Weights of a small transformer language model.
Size: 16 layers, width 256, 8 heads of 64 (4 for keys and values), MLP 704 SwiGLU, vocabulary 4096, 16M parameters.
Architecture: rotary positions, biases on query, key and value, tied embeddings.
Training: a variant of Muon for these matrices, 5402 steps.
MLP neurons of a small language model. Each row is named by its layer, matrix (down: output weights) and neuron, and shows model dimensions 32-127. Each number is 50 + 15 x the weight over its row's rms, rounded and kept within 0 to 99. A neuron's up and down rows have the sign that makes its largest values positive.
A block is one neuron, or neurons of one layer that tend to fire together. After each block is what it responds to, as a language model described it from the Wikipedia text at the highest values.

L9.down491:48 47 48 59 68 54 70 44 17 31 50 35 49 18 55 59 75 61 35 59 40 70 57 70 57 55 37 41 27 40 26 37 68 42 70 61 55 56 34 33 31 50 37 33 45 56 50 43 64 65 31 50 67 36 51 22 40 80 28 26 29 57 99 68 72 56 49 74 69 30 56 52 30 61 72 76 31 62 57 67 51 34 72 52 60 26 41 61 58 39 21 59 42 47 63 57
Clause boundary before subject. Tokens ending an intro phrase or starting a clause, just before a new subject: commas, last year digits, where/which/because (Kolbotn, where she).

L3.down101:48 40 63 45 73 36 51 39 38 59 01 47 48 40 24 68 42 40 67 37 78 17 51 49 64 57 39 62 53 51 67 67 51 55 60 51 55 56 37 50 53 50 44 49 45 39 42 65 55 38 50 74 53 44 53 48 52 43 31 32 38 71 89 43 40 63 52 34 69 46 57 52 99 75 61 37 16 83 37 38 71 40 56 56 42 49 23 40 62 40 73 46 61 36 66 46
L3.down147:66 56 56 44 63 62 27 44 64 44 69 37 52 55 50 51 35 42 38 50 54 73 47 52 42 66 51 35 47 30 38 27 83 53 60 71 53 50 66 68 53 65 22 40 57 51 49 63 45 63 48 62 48 52 44 53 55 64 41 45 53 30 25 21 74 46 46 56 60 38 33 53 47 45 39 53 25 47 24 67 47 46 63 48 31 38 51 39 21 66 31 30 62 44 57 47
L3.down295:53 49 42 88 44 62 51 37 31 47 66 37 56 53 37 57 56 43 72 27 41 43 11 70 59 55 45 57 19 36 33 60 40 56 50 52 53 52 72 77 64 45 75 68 71 51 39 75 52 41 47 51 69 46 72 37 63 41 59 76 60 29 64 45 34 58 57 55 54 41 33 49 43 48 60 41 55 44 55 53 65 48 51 61 37 78 50 70 66 49 71 46 44 41 46 57
L3.down362:43 59 27 36 41 65 56 31 46 42 52 47 72 61 33 59 09 58 42 48 56 42 49 41 54 60 80 37 36 51 64 34 50 71 47 51 55 18 38 56 72 71 59 36 67 76 37 67 49 51 39 54 97 79 42 53 53 31 32 50 44 45 86 36 49 42 66 24 32 52 29 42 33 51 32 57 31 43 43 42 42 53 65 47 59 39 37 62 64 64 64 70 52 62 68 49
L3.down460:37 81 35 54 73 34 57 55 44 31 62 48 30 42 58 74 63 42 47 61 59 52 35 62 56 76 35 66 64 50 41 46 43 34 74 65 51 21 26 52 56 52 47 50 15 35 54 64 51 53 38 57 47 11 46 52 38 75 53 52 53 50 20 37 66 29 54 40 56 54 49 37 33 60 48 48 41 47 83 57 57 31 47 43 61 42 34 62 14 29 53 13 39 46 54 23
L3.down497:65 43 17 35 39 59 54 62 41 50 57 28 55 31 33 54 25 47 59 58 47 56 46 61 34 58 52 23 47 53 67 61 42 60 59 35 38 59 52 47 27 49 54 26 56 36 67 75 45 35 76 28 39 69 33 69 35 49 59 85 48 51 46 34 67 60 49 64 66 26 70 35 25 51 60 28 70 45 18 54 38 24 54 56 54 49 64 54 57 48 69 65 10 63 59 35
L3.down522:29 70 29 48 42 37 75 62 45 54 36 57 68 73 58 31 38 30 43 62 49 49 43 32 61 32 44 90 69 47 56 71 44 44 31 35 38 54 35 45 55 73 32 51 62 45 67 60 55 47 78 80 63 37 53 53 60 50 28 40 78 45 73 48 58 58 31 47 61 74 55 73 28 42 60 38 69 51 40 33 50 56 68 63 61 57 27 72 53 51 52 69 33 47 52 75
L3.down686:42 58 51 35 60 46 72 38 59 24 50 50 01 65 52 53 33 39 52 37 54 64 34 59 51 63 69 49 46 66 59 53 74 45 69 31 22 14 54 41 59 38 29 55 77 35 47 30 77 68 53 22 70 38 66 75 63 37 51 57 37 60 50 35 76 23 41 64 56 67 27 70 55 46 59 35 58 48 24 57 26 34 36 68 23 41 51 92 50 35 26 42 26 42 44 67
Clause-linking function words. Subordinators and relatives like where, which, whom, whether, although, plus completions of split words like "y-et" and name fragments.

L3.down114:66 57 46 52 49 46 39 50 18 45 47 42 48 49 48 45 25 50 64 84 54 45 47 45 23 54 30 37 73 40 44 49 52 38 39 52 41 59 47 61 50 46 69 53 36 45 52 61 46 46 61 20 72 27 48 33 44 62 73 46 71 99 80 54 23 57 63 65 65 34 35 63 37 33 44 51 28 61 50 63 42 40 48 32 54 51 50 40 70 51 50 48 37 46 11 64
L3.down124:75 38 34 62 75 52 54 49 58 46 57 60 62 47 61 43 55 67 57 62 44 78 27 72 30 44 51 28 58 70 60 75 36 54 40 52 39 35 41 46 34 57 15 30 68 55 57 36 75 52 60 48 31 66 84 44 49 36 34 78 51 59 83 54 46 71 52 33 35 21 44 39 27 51 73 40 58 36 46 40 54 37 83 54 26 47 50 58 42 42 45 38 45 88 48 40
L3.down178:53 56 57 27 41 54 60 55 67 64 19 64 31 64 43 26 41 66 50 47 47 70 52 48 49 40 64 34 52 55 51 33 45 47 77 33 54 47 42 41 67 60 66 58 33 69 45 36 45 16 49 21 55 68 48 46 35 89 35 35 78 65 83 36 50 54 36 80 62 38 33 55 22 36 57 47 19 65 43 61 68 77 56 58 62 67 26 28 57 82 52 52 69 47 58 65
L3.down194:58 85 47 51 37 50 65 53 66 34 72 51 52 60 51 32 37 40 70 41 57 36 38 34 42 48 46 68 37 42 52 51 27 42 68 38 40 48 62 64 55 39 65 52 33 34 40 63 64 64 36 66 44 70 82 41 25 39 45 56 24 68 55 54 59 52 43 40 44 61 54 50 53 73 47 51 28 42 47 57 41 81 30 68 43 44 31 29 48 44 35 97 45 59 29 41
L3.down248:52 44 46 47 41 73 72 23 77 76 29 40 44 58 52 13 28 43 60 67 55 15 44 47 60 44 64 42 36 27 72 29 32 56 62 44 50 47 50 37 48 68 65 43 38 44 48 68 30 26 65 40 46 54 44 10 56 70 69 44 32 45 57 54 56 68 33 78 21 45 56 41 60 45 30 24 39 43 48 52 33 50 52 33 60 69 57 38 51 48 33 59 27 29 48 50
L3.down513:45 46 55 60 60 44 70 19 38 43 42 63 33 61 62 46 46 63 46 57 64 48 55 24 26 52 37 55 32 36 70 48 45 45 47 71 45 56 59 36 64 64 58 44 61 55 58 50 69 72 72 45 52 65 65 57 57 58 50 55 64 74 73 36 33 56 44 83 73 12 54 21 40 41 81 39 60 67 53 67 46 18 47 57 39 46 51 56 45 61 65 46 31 55 47 88
L3.down580:67 31 42 55 64 80 58 44 61 47 46 41 59 38 40 16 42 49 32 54 54 46 99 46 70 69 31 40 71 68 54 60 36 44 56 19 50 26 56 36 65 31 54 41 42 59 64 29 50 56 42 45 39 63 69 15 39 38 72 67 41 63 39 44 47 63 60 66 45 54 45 27 48 66 47 55 49 55 66 73 70 38 73 29 52 63 44 53 61 47 37 47 51 57 51 67
L3.down584:53 70 62 60 42 42 61 74 57 45 34 51 55 25 67 41 47 30 57 51 46 68 40 26 66 55 59 59 41 59 63 56 68 40 64 28 59 41 47 50 33 50 68 20 37 64 40 51 63 47 52 54 73 60 52 50 49 40 65 37 45 71 47 67 50 44 48 51 41 61 30 89 43 76 42 30 30 54 39 52 68 77 73 35 39 70 70 63 44 52 84 49 65 49 37 45
Word-initial prefix pieces. Leading subword pieces that open a longer word, especially prefixes like under, pre, per, and the i of anti-, as in antiaircraft, preliminary, percent, Understanding.

L9.down14:54 57 67 25 27 82 35 34 40 32 56 61 47 35 56 23 32 58 67 32 51 39 50 55 53 42 47 56 19 60 67 44 38 50 56 54 45 56 61 53 61 62 66 25 53 58 66 47 75 56 45 24 61 53 50 47 52 53 05 54 45 54 23 44 72 36 55 48 35 43 57 33 42 68 40 57 37 79 55 51 46 64 55 67 12 22 45 38 59 22 60 60 51 46 36 35
Digits in years and stats. Digits inside years and year ranges (19'9'1–92, 2020–'2'1) and slashes in footballer career stat lines (Diest / 24 /), plus scattered mid-word pieces.

L10.down159:47 58 53 81 54 76 29 67 44 31 63 45 64 51 36 37 28 86 60 42 33 40 64 66 27 44 71 25 15 47 25 49 27 56 35 47 67 45 13 23 33 58 59 79 67 23 43 25 48 36 45 31 53 48 44 44 31 47 39 58 71 47 67 60 67 50 58 45 40 51 37 29 38 52 48 42 40 62 21 38 49 48 54 34 39 53 42 49 36 80 62 35 29 48 59 59
L10.down181:66 35 56 50 45 49 12 69 54 28 35 21 58 37 70 54 50 39 30 59 42 64 25 63 47 59 45 37 45 40 55 58 61 59 54 33 46 43 63 49 25 72 51 68 44 26 39 32 54 34 46 50 36 38 80 56 43 44 40 56 69 40 48 35 40 30 50 22 58 50 11 48 41 55 48 61 75 46 35 39 43 44 84 65 45 48 18 36 48 51 41 35 48 45 75 59
L10.down421:65 73 44 26 06 41 45 41 62 34 50 86 45 44 37 66 45 31 32 56 46 29 60 29 29 46 66 37 52 34 47 47 60 59 44 53 70 71 45 57 38 59 29 60 42 52 83 40 40 52 42 77 63 39 48 50 25 58 61 40 46 59 51 57 45 32 48 38 48 47 70 36 36 34 44 69 58 60 35 67 38 41 49 59 52 37 51 41 14 52 28 51 57 81 45 59
L10.down423:64 29 15 45 60 54 60 36 50 62 63 51 49 43 56 73 63 35 40 80 46 50 63 61 37 42 58 40 56 62 54 43 60 49 51 62 50 51 37 46 19 36 77 65 65 52 45 63 35 65 40 47 32 23 56 32 79 40 19 34 40 38 19 74 39 47 68 06 71 56 54 45 55 69 19 74 54 35 26 47 58 47 69 45 66 40 75 80 43 41 40 36 71 34 55 54
L10.down450:48 85 16 36 39 71 67 32 82 74 60 44 59 40 25 59 62 46 49 49 32 30 68 58 06 61 56 62 64 39 34 41 48 58 34 53 65 43 58 28 64 62 46 58 46 35 60 59 31 54 57 36 75 29 46 50 51 52 48 37 82 43 32 64 40 47 32 33 61 34 27 41 61 53 68 66 54 69 34 52 75 25 44 39 75 34 72 69 49 19 33 36 56 54 46 52
L10.down567:50 48 96 41 66 54 62 49 30 48 42 34 54 11 51 55 64 49 50 45 51 66 41 48 47 34 35 35 72 05 51 30 47 46 45 57 43 34 53 38 56 41 80 51 42 82 58 47 53 50 68 27 69 44 66 43 28 56 60 34 29 68 75 69 22 55 70 50 53 65 68 35 67 55 42 82 52 40 46 62 37 54 39 54 24 53 70 29 49 54 67 24 42 47 35 47
L10.down574:48 42 33 54 37 32 25 45 37 43 65 44 29 33 58 73 52 46 37 46 45 52 83 50 54 65 45 25 78 82 47 38 57 37 58 29 49 55 55 39 71 46 33 54 35 56 07 31 73 36 60 56 34 43 28 52 62 46 63 44 55 41 74 58 44 38 44 47 71 39 62 37 52 76 23 86 51 47 35 39 66 58 55 41 22 56 65 64 26 26 84 52 45 88 42 58
L10.down678:64 47 45 13 19 60 26 55 40 42 39 58 34 30 50 61 54 59 20 54 48 51 83 51 31 59 27 31 24 61 65 51 54 45 63 16 48 55 43 44 57 51 54 50 20 43 67 49 53 55 30 36 53 23 38 38 41 55 36 49 60 53 62 51 55 24 71 80 59 39 43 45 30 62 35 40 56 45 31 68 33 48 55 65 38 57 49 53 24 64 51 32 40 62 61 54
Preposition "at". The preposition "at" (also from, to, in), opening phrases like at least, at the time, at a university, at the outbreak of war.

L3.down14:40 55 44 62 47 59 77 53 34 57 45 31 35 73 48 61 57 43 73 45 26 51 40 40 60 46 78 45 53 57 53 60 50 45 42 43 68 63 34 57 72 43 58 39 54 42 18 63 64 55 84 36 38 42 47 47 68 61 47 52 24 31 31 60 41 25 58 80 48 19 48 22 51 32 32 18 59 51 67 66 53 30 58 44 57 52 62 50 49 66 58 60 53 63 56 58
L3.down47:45 30 50 62 43 68 80 68 70 68 41 32 39 67 54 51 55 49 58 54 54 55 55 23 30 45 81 82 29 47 44 60 57 35 48 35 68 47 21 37 50 54 87 62 47 47 52 45 49 40 44 62 62 74 63 51 55 53 36 35 35 46 63 36 35 35 36 40 20 60 39 50 71 48 75 32 51 21 42 60 47 44 26 66 59 55 58 45 51 73 59 34 51 34 32 37
L3.down118:46 55 54 25 50 34 49 35 34 57 29 49 44 56 42 53 39 33 73 80 59 43 04 63 43 49 67 60 36 39 60 68 36 60 56 38 66 59 51 25 61 58 40 66 08 41 46 50 65 49 29 61 51 40 50 49 57 87 51 40 98 63 35 58 47 18 65 45 33 64 47 61 48 45 40 40 29 48 83 52 61 61 77 49 65 70 31 54 57 42 52 37 67 45 36 48
L3.down203:72 44 44 64 57 18 38 60 68 46 42 25 59 38 86 58 53 35 85 59 53 70 48 68 55 29 51 52 42 40 46 32 52 41 55 53 58 64 51 54 55 19 56 22 41 61 50 47 49 40 49 40 62 51 68 34 70 55 62 51 63 60 60 49 43 39 57 48 58 49 20 23 56 36 72 69 81 55 34 58 55 29 54 64 39 58 61 32 27 67 56 50 50 51 46 72
L3.down227:51 72 49 69 46 46 58 62 54 76 36 40 61 47 52 31 39 28 24 53 57 52 59 81 76 80 25 60 79 51 70 63 31 55 53 39 38 58 11 61 68 39 70 48 78 62 80 43 53 49 70 34 40 46 44 25 59 57 34 68 31 52 46 39 36 38 36 57 46 62 41 63 36 73 52 41 60 65 36 63 29 49 43 48 63 36 41 50 50 51 48 56 52 60 62 46
L3.down296:32 68 63 65 48 77 63 56 54 49 57 34 36 71 65 35 45 53 64 59 49 23 59 70 69 39 79 63 49 64 56 51 44 40 68 49 59 60 49 37 60 63 38 91 30 69 66 25 45 64 67 50 55 62 55 61 73 67 43 53 69 21 68 54 64 26 61 51 55 71 50 49 38 15 52 50 61 61 42 58 44 53 59 31 61 44 72 90 24 33 65 45 53 57 44 63
L3.down365:55 45 83 43 28 35 42 48 51 72 44 35 58 57 61 67 51 23 47 81 43 40 53 57 58 34 51 49 58 64 24 39 56 54 61 43 66 66 41 36 43 42 48 67 63 64 34 49 11 35 38 61 45 55 62 39 53 28 40 52 42 55 70 35 52 64 50 62 29 57 54 47 27 22 41 40 67 62 39 60 66 42 42 66 51 62 61 11 71 63 41 83 51 44 52 59
L3.down508:66 46 29 70 44 44 35 31 62 71 50 37 73 31 54 55 41 27 55 28 58 53 66 28 51 30 43 73 63 36 58 46 50 46 52 57 46 57 63 54 53 27 43 22 31 16 04 60 58 30 91 25 47 52 40 62 78 57 40 80 56 59 81 42 23 52 66 56 57 67 48 46 38 62 46 54 59 44 53 45 85 26 59 66 64 46 71 59 60 17 44 42 39 59 51 24
Adjective-forming word endings. Word-final pieces completing adjectives, mostly modifying a following noun: "For-mer" in headings and lists, nationality suffixes (Indones-ian, Turk-ish), and words like national, European, Supreme.

L10.down156:62 41 59 45 53 50 59 38 51 61 53 64 41 36 75 47 73 66 48 44 81 71 32 17 60 24 43 35 57 38 35 38 40 61 53 35 13 29 24 19 53 36 31 41 45 17 42 48 72 56 52 34 57 10 50 70 85 56 52 56 66 68 84 62 49 60 26 40 44 48 43 59 59 14 47 63 33 45 61 46 53 61 61 69 48 53 44 60 47 37 61 29 51 19 45 37
L10.down352:99 54 43 72 76 54 51 72 48 56 74 59 55 60 38 21 46 56 37 79 43 34 47 53 39 31 51 51 51 51 55 67 53 58 47 54 43 77 62 44 67 64 54 58 51 57 52 52 44 49 73 46 57 28 45 44 62 40 13 53 55 44 73 53 50 52 58 45 57 49 52 14 44 38 28 46 58 57 62 55 52 26 48 46 25 68 44 38 38 65 77 52 61 42 54 59
L10.down390:30 68 51 37 37 63 26 66 68 75 70 37 51 54 36 46 49 40 32 74 52 62 56 23 59 38 40 60 59 47 49 57 35 33 72 67 38 66 55 55 47 39 30 64 56 44 59 58 59 24 74 48 46 46 57 46 50 38 69 60 68 60 54 57 35 66 54 49 53 48 30 51 57 64 53 60 82 40 61 37 43 54 73 38 79 55 61 53 42 77 48 54 66 43 47 49
L10.down497:70 42 41 44 72 60 48 53 40 78 53 37 56 62 39 43 65 46 75 22 67 47 55 52 85 49 40 69 53 12 50 70 51 53 51 57 36 66 35 62 65 41 48 60 66 79 28 53 52 72 44 40 53 11 66 39 29 41 22 40 10 60 47 40 41 43 45 51 61 53 74 26 18 27 72 49 82 30 52 56 55 38 62 55 48 48 36 32 56 84 61 59 49 31 54 32
L10.down521:47 42 59 59 67 70 67 26 31 65 55 66 45 71 66 67 46 46 46 62 64 56 45 16 70 40 17 68 71 47 68 41 62 45 30 32 36 58 32 15 50 12 51 61 55 61 47 38 49 50 58 68 48 41 55 70 16 58 52 33 72 52 53 42 58 30 42 57 32 59 48 58 50 74 40 50 37 46 52 54 22 78 55 56 34 40 61 55 66 44 61 37 20 26 49 57
L10.down583:54 61 53 48 67 43 82 56 31 82 54 69 22 59 54 59 46 57 64 55 48 48 44 47 44 72 43 72 66 43 46 46 21 34 53 54 40 40 57 62 63 39 49 78 50 65 73 64 60 17 49 52 32 51 44 72 45 46 32 43 42 39 56 24 65 49 39 65 90 14 24 39 64 54 34 49 40 49 41 49 53 68 45 46 37 34 44 46 89 49 35 70 56 54 36 81
L10.down619:38 72 55 81 26 26 24 21 19 59 46 41 23 49 49 73 44 37 42 63 36 38 33 25 73 56 48 68 51 53 63 50 30 60 41 56 27 60 43 23 51 72 47 41 50 47 35 51 45 47 58 45 38 45 76 62 35 45 81 75 34 48 61 56 31 40 43 70 45 70 37 40 23 63 45 52 25 64 33 30 43 29 72 38 68 40 50 73 61 63 78 90 48 41 14 19
L10.down664:45 15 63 66 37 56 41 51 62 68 10 72 46 43 20 49 58 44 33 52 46 54 58 54 67 32 59 40 67 40 54 59 47 51 36 57 52 34 67 39 61 39 36 84 56 48 28 40 79 36 36 65 68 53 28 63 71 47 18 24 46 51 40 31 23 56 66 66 39 47 30 38 59 43 64 62 69 40 62 35 49 66 61 31 46 24 51 66 68 36 28 47 54 56 53 41
Adjective-forming word endings. Final suffix pieces that complete a split word, mostly adjectives in headings or titles, such as Polit-ical, cult-ural, med-ical, planet-ary.

L9.down573:65 73 56 57 26 23 58 47 64 40 63 54 57 57 57 56 33 33 55 75 32 49 50 65 53 36 68 45 55 37 53 90 58 31 64 54 46 42 37 51 49 63 48 55 88 34 54 52 67 73 48 37 19 73 44 57 52 72 48 43 36 50 35 67 28 59 70 83 50 83 61 37 59 53 16 85 52 45 34 58 62 69 56 78 58 58 26 62 71 38 47 38 34 56 27 49
Entertainment "ter", "under". Mainly the "ter" piece in "Entertainment" in company and magazine names (Sony Music Entertainment, Entertainment Weekly), plus "under" in phrases like "sold under" or "under Augustan rule", and "Won" in award tables.

L3.down209:62 54 34 14 67 64 36 69 56 51 57 56 37 68 60 59 32 28 50 46 57 35 41 57 42 55 52 31 35 48 46 54 44 34 72 49 67 36 58 81 50 59 40 68 10 29 59 40 13 44 41 75 74 58 34 43 55 38 42 58 57 45 24 34 60 51 25 36 44 42 19 39 64 57 58 42 43 48 37 57 58 54 49 50 46 24 63 30 32 58 62 55 46 53 47 70
L3.down341:42 57 40 70 34 49 56 40 44 55 40 45 43 38 53 82 54 48 40 42 38 58 53 37 63 42 62 39 53 54 40 37 40 70 39 26 42 22 49 46 46 63 72 49 53 77 66 30 60 43 41 52 49 66 46 70 58 26 14 58 69 63 53 41 32 46 46 48 25 50 33 58 48 54 50 46 14 72 56 67 32 47 70 45 65 39 45 64 64 77 40 44 58 51 44 26
L3.down422:94 41 63 43 85 40 34 52 51 42 79 92 51 65 69 45 60 65 25 83 73 14 63 56 49 44 30 43 40 44 19 58 47 44 44 35 24 51 53 41 52 38 61 52 45 29 28 52 69 50 57 76 58 44 67 77 43 81 47 36 28 35 83 74 50 30 47 38 37 59 41 50 65 61 56 43 64 88 52 33 77 58 46 49 41 30 50 49 45 60 46 65 74 54 49 57
L3.down618:49 58 90 47 31 61 57 79 56 43 55 47 44 34 51 36 38 52 63 50 48 56 48 34 47 55 37 45 31 57 68 33 57 44 81 62 54 51 25 67 71 36 99 50 36 39 31 66 38 36 72 45 57 37 36 33 74 37 49 45 36 74 01 47 70 65 82 56 35 68 24 47 59 47 58 48 40 66 26 39 50 38 37 77 43 54 47 62 46 47 35 33 67 64 47 61
L3.down657:21 95 56 71 45 76 56 28 49 45 54 45 45 12 40 40 69 39 48 57 41 52 77 64 65 64 82 55 73 49 35 38 18 46 61 37 29 45 25 51 62 49 57 39 54 42 22 70 99 35 67 53 45 36 54 39 15 49 52 89 42 41 19 49 42 43 44 70 43 49 70 70 50 65 41 40 41 48 74 56 40 42 37 46 41 54 36 52 57 56 59 72 68 26 61 49
L3.down668:57 52 53 32 58 39 19 18 30 50 74 63 63 46 48 79 66 47 44 38 63 34 64 38 51 46 89 09 38 39 50 47 58 82 26 58 37 47 19 59 50 69 35 62 42 39 64 53 32 57 46 67 28 53 55 44 44 75 43 48 70 30 74 44 36 44 50 42 36 32 47 58 56 47 63 58 53 40 45 50 41 55 43 53 43 50 53 56 29 60 55 41 49 60 55 37
L3.down671:26 51 55 46 77 63 45 54 48 23 60 44 74 08 32 30 71 32 43 86 58 36 33 64 43 46 32 58 53 54 59 43 57 39 76 51 54 55 71 28 45 48 55 40 30 61 39 29 43 33 72 56 37 73 33 55 32 37 56 38 69 13 55 35 47 62 70 39 34 53 41 49 68 38 55 27 46 80 63 42 17 77 51 44 66 38 69 47 68 15 30 24 42 70 27 42
L3.down702:53 61 52 60 42 27 38 24 35 39 54 45 46 57 77 58 43 43 67 64 22 45 46 35 09 58 70 38 39 54 48 53 32 61 72 42 49 81 52 13 32 47 46 55 22 43 45 34 76 35 67 61 58 49 60 47 56 44 58 19 47 13 33 32 43 39 48 59 56 63 42 59 50 73 45 53 51 35 75 20 38 37 49 87 53 35 40 51 30 51 47 25 45 27 44 57
Table separators and transitions. Separator slashes and colons in footballer career stat lines (Apps / Gls), at in loan or away-game table rows, and sentence connectives like now, then, also.